{"num_hidden_layers": 11, "hidden_size": 192, "num_attention_heads": 6, "num_key_value_heads": 6, "head_dim": 32, "intermediate_size": 768, "vocab_size": 4096, "hidden_act": "gelu", "norm": "layernorm", "norm_place": "pre", "norm_eps": 1e-05, "positions": "alibi", "qk_norm": false, "attn_scale": 0.177, "bias": "all", "tie_word_embeddings": true, "parallel_block": false, "init": "normal", "init_std_qkv": 0.0401, "init_std_o": 0.0497, "init_std_up": 0.0573, "init_std_down": 0.0573, "optimizer": "muon_hyperball", "learning_rate": 0.00404, "lr_mult_qkv": 0.5, "lr_mult_up": 1.11, "beta1": 0.95, "lr_head": 0.00436, "max_grad_norm": 1.0, "warmup_steps": 200, "schedule": "wsd", "decay_fraction": 1.0, "decay_shape": "linear", "final_lr_fraction": 0.1, "batch_tokens": 16384, "max_seq_len": 128, "doc_mask": false, "train_tokens": 129200000, "max_steps": 7886, "dataset": "wikipedia_en"}
MLP neurons of a small language model. Each row is named by its layer, matrix (up: input weights) and neuron, and shows model dimensions 16-111. Each number is 128 + 32 x the weight over its row's rms, rounded and kept within 0 to 255. Numbers have three digits each.
Before each neuron's rows, "fires on" lists the tokens most often at its 100 highest values on Wikipedia text that the model never trained on.

fires on: " to", "-", " (", ",", "N", ";"
L2.up593:150133097106117064119115134119102099126142109186131107132069063142119122158159187094122184099089114093158188117137153151084164117142141123135148078195136106128085119121131149121107113111102136195106147141142154119144130159109105133073080133097135108106138132137125080139107104115145120163

fires on: "s", "es", "e", "h"
L5.up320:064124129119074099151165117135208153132142061137126110130118152108113119114083204142165143161076167137108105135179129089174126068140062072117131138130120189093125130120120154100147143114149166104124177165086148126129136117126073153098117103148147168053197095112072100158121135080149069144

fires on: "ed", "pl", "ated", " named", "led", "amed"
L2.up538:135120172172134127117124105091170201094120103178121139146121154190159099165172149100160096153121161151123083064124163141148155142128155080106164169062100109081202147096115121151126115116114127126135148165095128180098100189139125132127082070144149150174113060197101153106079125052161120162

fires on: "a", "e", " ", " Ha"
L6.up604:141172085092086135153155134106129178160118151093176139162128141134094144136104154136153071141171133132122155161099134065132119130183133131147102062126169142091089113143172090134099097086141158135204154109181134106095098136089203151099122125147101182144169126099066076104084109141166102086

fires on: " (", "\n", " ="
L6.up537:113128181087143133142111121115121125180132104127091140134096110170199126144065166102157166107158091118190172131110117194185181172172123084131097176130140109136147093156166050093175139145112130158109164091120152061167176099139120126117130102160104080075164116120164142068037072062153105172

fires on: " at", " the", " At", " of", " no"
L7.up308:132104162161154169133151098139122155155106151080155154114109095105180131110146141111154094181102156156125133090173131106155078158102151119128111134156101167112113085107144159098111152071099188052109120133126115124067103224146061105135142121096143107148145141128161191112094093123155123104

fires on: " w", " f", " W", " lost", "ived"
L5.up31:132083138052113150133142149119179129165148085170086140103071179119101132166127177115153148040166111063125117113117087121152145098100078130074063123156162151113129109142129183078142075140133091116145143144124129149117124145159159178188195111122130160131189108093134130083132114108132144153

fires on: "\n", " of", "ing"
L5.up436:126137120126091136135172134097132135165199148134106153107106124069128168170120153108141120106119099135210139041075190086140132079123149082132196186115125125160149095127139077114190057116140094107105198183164110066127134126122150105114112116144157117124119123138151124144160094096181178101

fires on: "et", " a", " and", ",", " of", "ent"
L2.up685:115123132141108148110133122130138116142183116165135176180157113163101170115072111158130115161109170131154122170134169125111121151077162130132143173145172121106070120104109134160127139064131157139086157135181138171108048130123142144095112114101174042143166098164068138173154088123175090157

fires on: ":", " of", " |", ".", " St"
L2.up342:167152143152145194067198078147099099157163120144109088189085135147093121083143163140128158116165110125113128142127046118087045132144148127109154155127131129143197141148132079142157109124086089158140096151136134061143164122168135126095138089147195156182110096180124147083121117123158103129

fires on: " |", " f", "%"
L6.up523:156204192130146134152151110195167204159140150082134100136129049115067146146155157135119191130089081184144124082163120103115095165139104156132156075119120114091097152136198141131075151164123133079098089130150104140150116120121117081123191112155123179080082175075098110102139109149063075125

fires on: "."
L2.up742:120136075214181081072098106205125143090160153119159158127116168146112175121093151118080116136152142103097112140143086136114097143126145138124132121089221082150128141183182152158110100117152131128099157124116103104133119121156143128141128099165191157157109130099140173074070121120151157091

fires on: ".", ",", " County", " Team", "z"
L2.up44:085109105039108146111123111098083138064171142104149053137156153164094107150137087118117113103172115135116142120083124110115142084133118109125117110124125169143155115161101108129137149172146149131119123166123164114108085199147119062135101103155088156165094142142146134114146165092140130186

fires on: "a", "-", ";", "i", "e", "'s"
L7.up413:106170097099160073162139119136154138130091138134134183168114092111105196110170093126149115125088163080157151143077198143082098149139170117146123068137144160103089115112177138084114079120079121127140122149165174140126098106112075151107091071165160191145143148135097095106100096098133100149

fires on: " f", " p", " F", " w"
L6.up415:104117111099177131177172106118128127148125180113082071141133171064123189159131145134149160064103128096144085093110115147098076146142120165086074168059140073081154117158112140091173116122122145124060093156120099169137144126135099105118229103156107143120160134065120169132111137095130109151

fires on: "'", ":", "\n", "\"", " its", " \""
L2.up39:081081093091134143165118114088107103085190137105119126144124145150184141169182119175143173159172162067135162112137166091144190141107180158140084137177115135107096141143094083094120102153070109180147081104065106108117158152126137164083193144116188133166152100179104135144160119113078110117

fires on: ",", ".", " of", "ew"
L2.up106:136136120145159124126114064130132133131112118128119095097107157168139054063111168096171088112142180102098152120174102126125108094068184140101192100109123157111122152057182164130117163101038094167137101119211125141149147063147133132142124148109128172117117072179104154160133145090227074109

fires on: " /", " second", "th", "per", "2", "i"
L5.up733:105070130095082184121116151145119137087145151135073111093135173133175196137142145090129160078084097177141112111097070174122146048118131090019106149172127147144138126098096130063087141145114109105198131138189154096128132150189074120116122124140160110096117130118184160104106109173135134142

fires on: " on", " \"", " On", "-", "On", " impro"
L7.up182:150106164080066134216124126110134088154105119054170143118154125117109167159145134188109080155159084132153102101056191138124141132139096090113127148135183102051067158143159086152163181102170129117152172162134146142161126129101084113134150169154120136144134132138204200084142090141170175127

fires on: "-", " 1990", "ong", "\n", "ern", ":"
L5.up272:125204125141151164115166119130139079127136157165122088144073141133089139138155164145169095119069120091048114133088087098160154072110192127135101170149088122123163123152091143146068145103140118133138128168098147064163087177149176130144117195126187147115129146150133134090088113097192121064

fires on: " of", "in", "-", " by", " in", "om"
L6.up109:160138092108125108139148105123137099120135123118153127143083088137096141141147118116134156078186069143116127073068156054157083098080127102208151164151138131124144136100186104149153183132111189163149110166078133155167117154072145144173127117120171175088176127167117141144162107065136105095

fires on: " were", " was", " is", "pite", "s", " are"
L6.up649:092079169094129178143133161141098117157199167128037120145115151130166101156086108179146135121148096145135139061130215057133132138121102100077186124101116196083129105137100165110179148150152119116077110171127123126090104185127080160105094132089129165153161082161135106148106122088096094133

fires on: ".", "|---|---|---|---|---|", "|---|---|---|---|---|---|", " requ", " mod"
L2.up180:160131089136160151151102181089097083126147089124087118108178106141121154108169114140137080115112132092143101161158167187091095131150123087107127139114127202084134166150168115138145116130124202104099127075136152123216138095076112175139090125064140140183177158125096171156119129098149134161

fires on: "s", "es", "!", "a", "as", "re"
L5.up462:058102101123114178194104105102148128128091102085165162133108159127162148150183120114140129134109172155148105130145156108141133135101129122127138122125181152153116112066081137087113132133146131089118137159127054145181120168139130157138108145143126132088182115111126105102175098130165106132

fires on: "-", "tern", "\n", " Mc", "ip", "&"
L5.up216:147108138162142106157088151101143132127155105077135174105150102190093139141210122061156197168130108095112121142099075085160140159098094092109113112162148102048109089140136064137145177168082133112151145147067123161146149159109173240145108168124166104155167127126130160154148119057106105130

fires on: " /", " |", " of", ":", "att"
L5.up561:110153079152162129117098119149095126123126162141086064165176082116104129126142216072175201171134144211171132131103127076086074136165123099152137136184103145099104092144137103163078102117091072141076099177128106118129087065093178205135118105104170153137113146084081168112147142159106092155

fires on: "–", " of", " |", ":", " Head"
L2.up369:169107148152124215150142145090152179090099201129087138137121143097135132127140171124105072168056144187161122120089082138122127081107128102075101122164130129083149105215086142144166171156173163157136110135134085069144119185139124089152082127144167137189114078112146163157112132076147161111

fires on: " b", " st", " vocals", "b", "B", "et"
L7.up293:155137088150118113085157109109129111116118126111186107143090164061175163158117173157120176110157118113077098139108146113152110100129162176091179084126132079105085155131150104101191155031128115123161129187135103112124216062079171133144222147067150106128121145104118162144133101066092101080

fires on: "B", "ib", "ab", " p", "b", "am"
L6.up29:103111124149141099112204136158157183147101119087160171166145143119180151143146097075088100028144172139064108128131079099124137126184142099041163097114105124068137162103128124141141144116121119116133104150104149139093129082109101136139114133145132098083151151092076150203083082123079060105

fires on: " H", " T", " K", " S", " of", " in"
L5.up367:182079130168122128137117133137184082127116124138122118130116142145127114154121138117125124111083183039092091127152103171165103114114158107162152102114104155120120052160149150126111099043127092091159133122072109116143151120190118121133127159166171173070149100179086142141160101157139147206

fires on: "B", "b", "k", "en", "A"
L5.up509:062184144142149159101137186128154082151116143139060108120093169116108104124189152113122173142123109123104128121123114078159082162104107140099157083123132081120164094145091180133130141126147183133152148163106154162131173117117160130133211123062171133069149112111177191177171182154119100119

fires on: "ar", "\n", " Mor", "or", " Cor", " Dar"
L7.up747:140081155136120117145171106119124162128145126131093157105152120127129117162086137100136068132144154138106088151175106166130184170173061129135125113131085136116092102132134131147151160132153193075117125109130089135118202051183096107154195124065100156121133146109105117084135120116142126127

fires on: "\n", " prov", " has", " |", " adv"
L6.up142:167125124078140066156139145166119169138102116124087156116081066114129148100097130164072169166110069123100149077115105149101122160071140127099107106057184165087173102162129107179141078106064157142121127138141122142134133151108085134123201138169105119139114147140168123127168104177100108182

fires on: ".", " and", " |", ";", " a"
L7.up617:096105141159090128127172161189150148060111122112113119090138094157133131133119157102184170126092150130145155133138155110163063043058146123130118137154133099055114095123122140122167090150136191113075120125144153105128119137174126082133202116142101105125123143108168122153085138132118133084

fires on: "-", " \"", "p", " c", " m", " w"
L6.up71:142178119117148117125104139151192103160136132147116082145149183098113156065121168072150132051143122094171119146141122138138124173131112129103198067098123180104142150160165135088148145086093134151112087112187114097147168169082176084176095099178207172128158101155117096146089181179167156133

fires on: " a", " the", "ittle", "a", " Southern", "heast"
L2.up424:127155180141174109113121135166143139128113192151151125175178117177117159135084131082082161117118133138149093105101196096118134140149165126135105125104150106127166158121121116109149112102114184097135156097131176147120118252038184153062193101159193150084149112112154131126138133105161169133

fires on: "at", "D", "d", " gen", " and"
L6.up642:100087155113137211124216170105140159107103189170104161144126092137130131124163103133190126153185120115136110060134159182109137106165102178143153120133125114082112129098120135123119083076175072176050123150144190140114129099096141133141120110175138113105160112150099127128147070119219109137

fires on: ".", "\n", " |", " (", ")"
L2.up509:110170094098140112067181059136183094102113152160116095134120104145118143174080184158095110066145108151114114113128189166124155153069143140088151140182113177082154132135103159104109106116107200109191183145118123181113115134154113086147153107150071121199148129109136086146095131094104108098

fires on: " N", " former", " married", " T", " J"
L7.up627:175089155147216155129126174136109140157167171125124120117110125173129135111160184149134150116096148123136096070162153091164138084136063082113142133088107165101143138087113146177160045104132093117150138101102120151181171134106120114071124189148107147135163174134033133111135127071123124111

fires on: ",", ".", "7", "78", "]"
L6.up616:122142095090071062124137077109125160153188151064090114145128159161134136123159151129100095152129164167100152172111090109118124210152070134135120068143195145123122127117165108151156173203106141065102135173097085158087102151133129080126103105141079093174143111103231129170119083085086111095

fires on: "ing", "n", "op", "ord", "\n"
L2.up51:141094141125160058133177142118165102104162132133135108127108141192111086155113138086108196074125161120155107122074092187162122080138126116118215154146141137105121118167102133145177113115147107131084135127161104082113143144103069139059095130096155128131171147092134112126114133108138169146

fires on: "==", "–", "\n", "-", " –", " =="
L2.up605:121089162181154040112118142108107130116140126159110167073171069143128142142137165108231093065117131166164163139073125126167177145130133101122141126124140122104134146110123115137162106173094066173112146078114135084151103153139092166089121215194102063122045136102086098067150108157188159188

fires on: "N", " N", "D", "F", " of", "d"
L5.up372:108126119152183101109133159080111086088115152123116098150116119086137163139112151178174150141152145122160098112128139093091143160102102151147082119113121168147120095107202144149161108125138162158076109186099067128147116144136158126142136156159103084153143144144145117157114159137083133111

fires on: ";", "-", " and", "\n ", " -", ":"
L5.up319:170088146119093055161140154108082106211137141084119137105144163169137166187165167155111133112088138144097150114091154092123081152139115106129139151090174183148163151118141129158116152122137176121078108114137145174095148082107173071107168125187132137078119134163163118143160156157179120148

fires on: " \"", " of", " the"
L5.up415:120154146079130140120098157102149136043178093116153129113171113130090101175032125096098160073086109082163127116115140111138099109132141169179153082138166182056183117135188186135171143143156127097120097154125092114148116106126131140123114135127154109121131096118184164155130092159160125114

fires on: " |", "il", " report", "od", "ong", "ut"
L7.up751:110112115129128106094164132158123198149123139122078123152125148103101072081106111077124185147097062082156174117044096141145126178161151136112145061088124158148120144059170155112108115118139146139101116182094153117164083125122161153110130079103130119134190108130161159141105140111174085148

fires on: " H", " T", " J", " Gre", " V"
L6.up753:152126145154172124161088179159125092164162142130131099114181094128055107151095199132166084125098181098128144088157154195100145070157149125134136194118146158116139126213125215162139098133103114103109081089125127114148142097155159165102110208130125117059111136119111135160146171072086187119

fires on: ".", ",", "um"
L7.up36:165132138181124113122114129119096137107127114162149152124153101149055147151094114109143143141087133183168179121153148093138146143140161095151115116141111119090090115037068123172168110129157156069118118109130137133141154126140125149074125151115109082114099141050063127176112118124117122176

fires on: ".", "/", " (", ";"
L2.up567:081149104093132122076184097143177141087159194083185116113089169148140136150101138114135112087168123071124152164100140054190116122094089159073080102197144183142143151055153178131110085142186135120173164066142114104123134069160148128131121125128141137163165114117100145088143127122152117147

fires on: " |", ";", "rug"
L6.up200:212124129135095104148102091147159114183156134066086123155157195065125133168185152150128106172118093104132157118078123153113131171095143134160163094101168157112099130126119149070147074130086094110111134112213115084138147127160105114075210163208087122205091169174141148069097103144099082139

fires on: " G"
L6.up695:129121180119118135116149145147102080146106155118146162126136186115136149147125127110165121126070140141104125134142059149136052091143178124140126095100100149139105107138125114139208132140103153091167078049145114096143155132099137146143149133099110077109119159099115095103115142186111124141

fires on: "ed", "led", " R", " Med", " s", " 6"
L6.up532:139100115124149079130096118157111136091151130127076104202115129181136141117161177107085136132092130160100091107093150093196163104137083096088134146142075110125123082148159144211170111097178091112096164156120163139135106118120161144121126104143113083173088149141101151072151110089175138106

fires on: ".", " |", ",", ")", "\n", " Stev"
L5.up113:159134109081156123087176111145129110123149138105063088147067109142110155208156158131179149093131117052093107122143089099151136163134133126107134130140143110135137141107140106167180162160109115071154126135060073111123171143114114177136128062164130106117119136118161121152093120100076129150

fires on: " in", ":", " |", " near", " of", " the"
L5.up182:155154125125156101093150121144122128113156140084129100162072105111144132139115145116091113071112095139155137098096126118170139110085141145134121194091197168074094101093151150077147157126063167147171137120151140088113108172147108119114092175075169142095188140115135149108123104186132123117

fires on: " \"", "-", " se"
L6.up312:075088146104089155191151112114149186116103086128102182124098111145114168108103169128192179172148084120071144137144145115131183152120123117103137183141144217092155114153182115115117143099110104132075140150089122140154157163119104094161123097123173147101132092143181105159157127095116098133

fires on: " |", ":", "N", " Pl", " L"
L5.up605:160208207107082160140142102102149167164146128130114102168194106099126131105155151124104126167109060146152182154133158139105100170145114090100115150134100131087154091157202116164176128135134092129066072180092105106086152101166112208131174110110147151119103107154140110153194121170090090127

fires on: " D", " and", " C", "d", "C", "D"
L5.up376:152059144132097105121173185093130117093167143098104090142096135108102131131114155162159044135178155123173117090176148154077083132187080132156122082153106152092163152131111137167159111108095154170140146131157146075147121072139101163148130144153097134144112119060076133090139149083197114117

fires on: " |", "P", "\n", "m", " (", "il"
L2.up705:144127102135116166102158128154098207101155165166152096109074130114058093090102102114173172113136108179155141136080135148127149079138159143123096111120075174109116157102161107132165107147174120079126149202120082064122174138073161153145116094159129143130212149142128130151136074091140177131

fires on: "\n", " the", " |", " dis", " by"
L2.up673:160065108117103133144105171156067182114114153194132161138114106112154179144085168083091159144145121110122120113100150095138151170105115147115140085096141147136208099216143127189122119073081144151144098121076091140145105124139070199160161081110091113147138168125127102132147162150121103076

fires on: " f", "″", " Mc", " F", "f"
L6.up41:100136084170156117087162119169127133147147135074090119139101136078087149134150163116226131072086122127095149127071124158108161126129098130168103157156146126134064109146123095133192130102129132095176118052122141131117131073133134156102126129128059117121168144129098089081139088089130107115

fires on: "-", "fl", "lev", " fl"
L2.up475:182122175080134097123122148108152137178119089103147149136120136123097164115095121166158135165095125106131148116096075127108126134128187088089114149158098161124146072148188171165086162186137154117179100144146129151103138137146102144157124151094159170074120116212109128126086105173148063147

fires on: " \"", ".", " (", " '", " “"
L6.up275:134120152136134122127169105117151169081159142163103099142097038146102160207094144099124136145135140113136144124087133110142101111120113099145124116146198151105159117107120141131147147152134115150110103125119066088132145134058144159135135106088105105138101103161103098082149095108144104104

fires on: "\n", "S", " |", " as"
L2.up262:130154146177116112141116146136136100155123139125181112165119078118151129114102159141170153167162106091117159115083074147148182206175167112134134113109114162122115135109109079136172120133085130139134166142047119092120167142123154124078206111127058138153169103132134156107086126127198177101

fires on: "m", "h", "f", "se", "br", "az"
L2.up640:110161161132210101132117081103111089166125109202147113050072170145163092128075159167097147136049154125067147172140089079130121167100131085129107099128145113146103126174136169164116089149070144103104140122066146120135127136144137099143166156094137080091195155117142083123086109058115147168

fires on: " on", " and", "m", ";", "p", " mi"
L5.up4:103101122135097083159135133107146132079106111073114179112101122094113190155062177148108175109127160157092163086162116177100085168116155127067116171043131144096126113133172117095131114144127180142098163201133157165133123142132143088084192146157130157069153137121098140163126105065165150100

fires on: " of", " V", " |", " from", " by"
L7.up467:199192146088114125154100118137103180084132094091108097108121135074132110161098120115099107114145118091141123131130153143154120105117135158179138094124159120135138088163151113208135160106147111183169181149130139133129157116152108125162150113099101147078149148139163116143141184131086121147

fires on: " (", "–", ":", "/", " invol", "t"
L2.up140:113085118124102165151118172101153157110097174094086104119059128092074083127121153113085185119116097173156087137118129126136152068165091127152093074157158173043116111160110112122143146117085143120155137107117078094063123153148109124122091102118140148181133176151089063074154115110134213118

fires on: " \"", " as", " and", "-", " “"
L7.up39:169105180137091187143086111106123155159106103184093104134109131183179173175137166147106170137132126170128165111130143118106170188156127097135094143094169141112089120117126114149172129092119112110145125165155129141173104195097156112132113149101092166127106053149155130118129123128157125120

fires on: ".", "\n", ";", ","
L2.up249:104173131143124115139158095178109133132170101118129099151124088173095164098187144138068146162157109079089097107127116176095113165143115085098145117158136105061142126103156151106119124106106037131101180111158128071159137125082118124157073076073146146148120138098136082145138115159080120149

fires on: " 19", ":", "°", "′"
L6.up757:129171132163127135157103109173166125152110118161126066104089111108125131121120125122114143086087106134124170099105105097110110152072112133075171179145138148107125163181128100097071139114109094130124100100084090143128204084087176116142205135149120122158141166212154109123177126178137089141

fires on: " on", ",", " On", "le", " –"
L7.up95:168087079135163140140144087095108140102157105078141125124147111166112137110131136139155127145147124156139147106151201127130200121085148124082098177135176140097109053086099102149169122112151138142084124076149175116134161123116114152167147092141190102114128202109094199150153105129145135126

fires on: " G"
L5.up247:143104173139133122145128154136138130181159111201138121104150157106151160100121174096150141178118070106155153077105095134152106084127177109192096126144125131084120124064141080167141130147143177124137156077145132158162193157109147135162114104095137125121150156133146070107133143128162139108

fires on: " |", "u", " Pri", "e", "|"
L5.up331:138161155138103139128194117061137204082103219122125087226086155103023092150138119125107116152069106160099124091135130145111108121117092076150136091113099195114069168096112142131149121147106188139140102066139070165124094176100085109145146087199171156152115111147113118146117126080155166153

fires on: " m", " |", ":", " M", " of"
L7.up275:160110156143162109140059083150077158133144117141130106124183114048167060140196141106156127125148122109131173115060188094181161161142182143179151090139166116066121158100138149115155108109103127132125115198136150078163131115119137070093148099096183146200124130136157116156126109103142133133

fires on: ",", " would", "ly", " could", " later", "ley"
L6.up631:183131151167091073149134110136169107112094105146115123084128107169114102120162146110143160184092137072154153121157148130161144143120087095055128154096143161179111167067118200084128118148128156096076079160108148181088096144159103147143169119078109121080131158193118125180165123116108146155

fires on: ":", "\n", "):", "|---|---|---|---|---|---|", "|---|---|---|---|---|", " /"
L2.up109:107230136176127151107132106121098030114156117138156068097133136148134164146137137156126127125109137122146155145147118124126133134167160168084116153159179147073109166174114115139138095107144146088150150072133104103209064151087132136150153133145147106148091130124140148124122085131169056154

fires on: "ic", "or", "ac", "aff"
L2.up635:161081112158147196124087149153093145131077118135111149141151186170177074062160141170091105133140157088197102130077085143147215113127155115157108103118120163144156071123123175146155147124057118118145098125099134079130118074131126088105145139113127110138162133112170113099132175175145099190

fires on: "\n", " and", "em", "st", "\"", "it"
L2.up730:107121138176112069148089122125051079141101130153139135198116114117136129161146148154108118130121163093148100173157159121174168108169165153141111172179155138140172142102095126131117117101130161110131087121084127157166158070032133131127138138144163105159155144137056167114163113108157141116

fires on: ".", " Ph", "ats", " of", " dem"
L2.up282:199192160131066082125141152080141064152122124085140109128119121144177125097114067129114101130143151132137141110163104151159133113129116139127167114149127170143187147166116121165139144124040082088084061120109099155140208104125155132130103172107148140174162107208126116095126147089127137100

fires on: ",", "In", ":", " in"
L5.up684:156121148150130058177121124146113135100120148113131096107143138116135193100103098119061162109162135138132166113065101123150150150076079106063073139160123186106125147111190072153144138099171132144098129156166067172114139115139104143149138104134099139100141160118134122145090175071110103132

fires on: ",", "18", "ris", "."
L7.up519:129207166175130100124160104112128111169125167103078158105177171133107155108121111138160101100106119159166091107084114086178108163112192106128089127151154104111124093097109166121166132126152168126117089185067148162138092142097121142158109100133093056093071132095120165202158079153164099126

fires on: " \"", " F", "\n", "–"
L6.up468:151155123123103097136133080147131129157141143096118111132088080158160189170094118163188141145125190109148112116048111129136177128186138115112109103144188132102146126156122115158107160146083166158225079097134112137099105106064114133121151114125166141129169141142123103096163187138140140084

fires on: ":", " in", "g", "od", "os", "ut"
L5.up104:075114065063130092132086068145137178128169089110108149134152144151121100119111185095152104142117074100131171143102127129141135158086126188094150099152129162117099139168134148140133105078179167101116162128114093127118129070120120175107178102143137115151148137165145238084093102144158096070

fires on: " (", " |", ".", ";", "ast"
L2.up152:075171105121134211128151129119196153120139086080076144148102157150162131179128110148143139113139134123166149160100122152145140108192137149160099156176125136122167144074085132166084106174191141095191117111060109079102087126098104150140116109076157100138169144145167173098152123096100095143

fires on: ",", " |", " Atl"
L5.up72:079133109188133121148111123162148164152171155083094098089109115168060151055136070158131191132099133195135145101038155116145188149083137067162107085182139148102117151118187093152102124092129144103103090161118106144158150123195182102201103083115174138128148110122163132164115068142176123113

fires on: "a", "-", " a", " of"
L2.up316:126139126155192059097157098140058153102134188131155155191093127134101116140126125149078148107137136143148179097123102151153091180100103144159086148077162130134096123139108147195126105111140138163121128116090165156134055145091155149104162143118136086143173110100134098105146087136202054193

fires on: "er", "or", "ial", "ic", "ron", "on"
L2.up676:099111104141160113129106098099104125058122109116156109136121149129172106118161122179166118157128138090138145101100136139113145130088115087119073063142166139170195081155166119108199145152155137112094113142168138098082099112073110166095110137166120114176141141072165131116122157109100108148

fires on: " F", " Y", "f", " K"
L7.up483:157120106148140117165101077147085150151071113095130107090130105110125175129137119162167114146110189190091069120137173142095151115142094198123063098117133139122102147119117130133112158115106124128142095096137163163073132113133122131120163151128090131115212101116204100141112138081084072125

fires on: "-", ".", "p", "urr", " ("
L2.up680:188091103169075091098143167098115101134122156115128141149146131136140116100122172092103099102185101128167153153162148103181125109110092174164190096104156150104133083118144094063152032133053106166122132094189105113135152159105110133106170200182133075137130109144134146127129183137107165155

fires on: ".", " \"", ":", "\n", "M"
L7.up42:115069098137125137156078113111106150124127125131113141132082123153175174131119115097091136124128170204133154148117174139126146116089123180165065123114180101127156044160223122117127164134170134105169144130078140118180133100152108160138189083042197153120107087107181112142077140126161096112

fires on: " |", "em", "|", "ey", " were", "."
L2.up751:119127135166112101107166088111083162084136140154148114184145079122101083157208144144152144108120107154135132133172120113115073107116084108115101097139091097086152147122137160101111128102136154088097164166131107158170112154094168092171131090150145184163171181116139142144122154096137129194

fires on: " in", "in", "ic", "ri", "e"
L2.up732:118158120123082125169080111185062131093067138152100128178105154145084131100108151130142160116155156161148132114127180067138091096106184112185160154127150170143064058181124171131095100127096176114159186123104098161156131089107124154195152170134179099167156118124144104147140163079184084138

fires on: "\n", "c", "-", " Al", " Tr"
L5.up96:150138153180104064115198170126180154111158108068095132124138152160099142153121157099144166126148129035073094095080089139148140157130100107163105093116098096146080120164123152134147139103131171081172125139108114192127143137124144160121115131163100173162172130146130174109182138097102155141

fires on: " the", " (", "-", " |", "/", " –"
L6.up511:109106084116144176149150168111097221171093181162167089075128163103141115179139104099076143105139104088117182153116099151133093146073112106148072101160103134104142115143131162190113138065115142095151093099169129145151101122096100098102118054098088148103163111229136113146047097121121190073

fires on: "\n", "'", "é"
L5.up601:154130116105099138132131136093128107133143086089121094147136133084130139187189104089167154174160111099071095131096156145096125162110116095173144134158103131135046117151091110075136094122137132188214139128114107109092118113166070188147120141139141096134148087161084137140142089090102094082

fires on: " =", ":", "2", "c", " ft"
L2.up555:148160109106110070093099092184172069124139131156150151128162187165138103101125158086138188179098100069097190164158106085104118178161164081114144103115102078083135084171108174134141076130131130141133130146116137080115123124110131160058114137095191160039108124132143107072136111151121143155

fires on: ".", " 193", "–", "S"
L5.up463:165165154128140083119084135076132155134087135129111142059104141111093093126095146110164131195105122150149079118159148082069146172120109102222109143131122162133125161123123144118148090103172149163111130118170104096175196115136087145068114101137105154109107168100103134094177171113152083145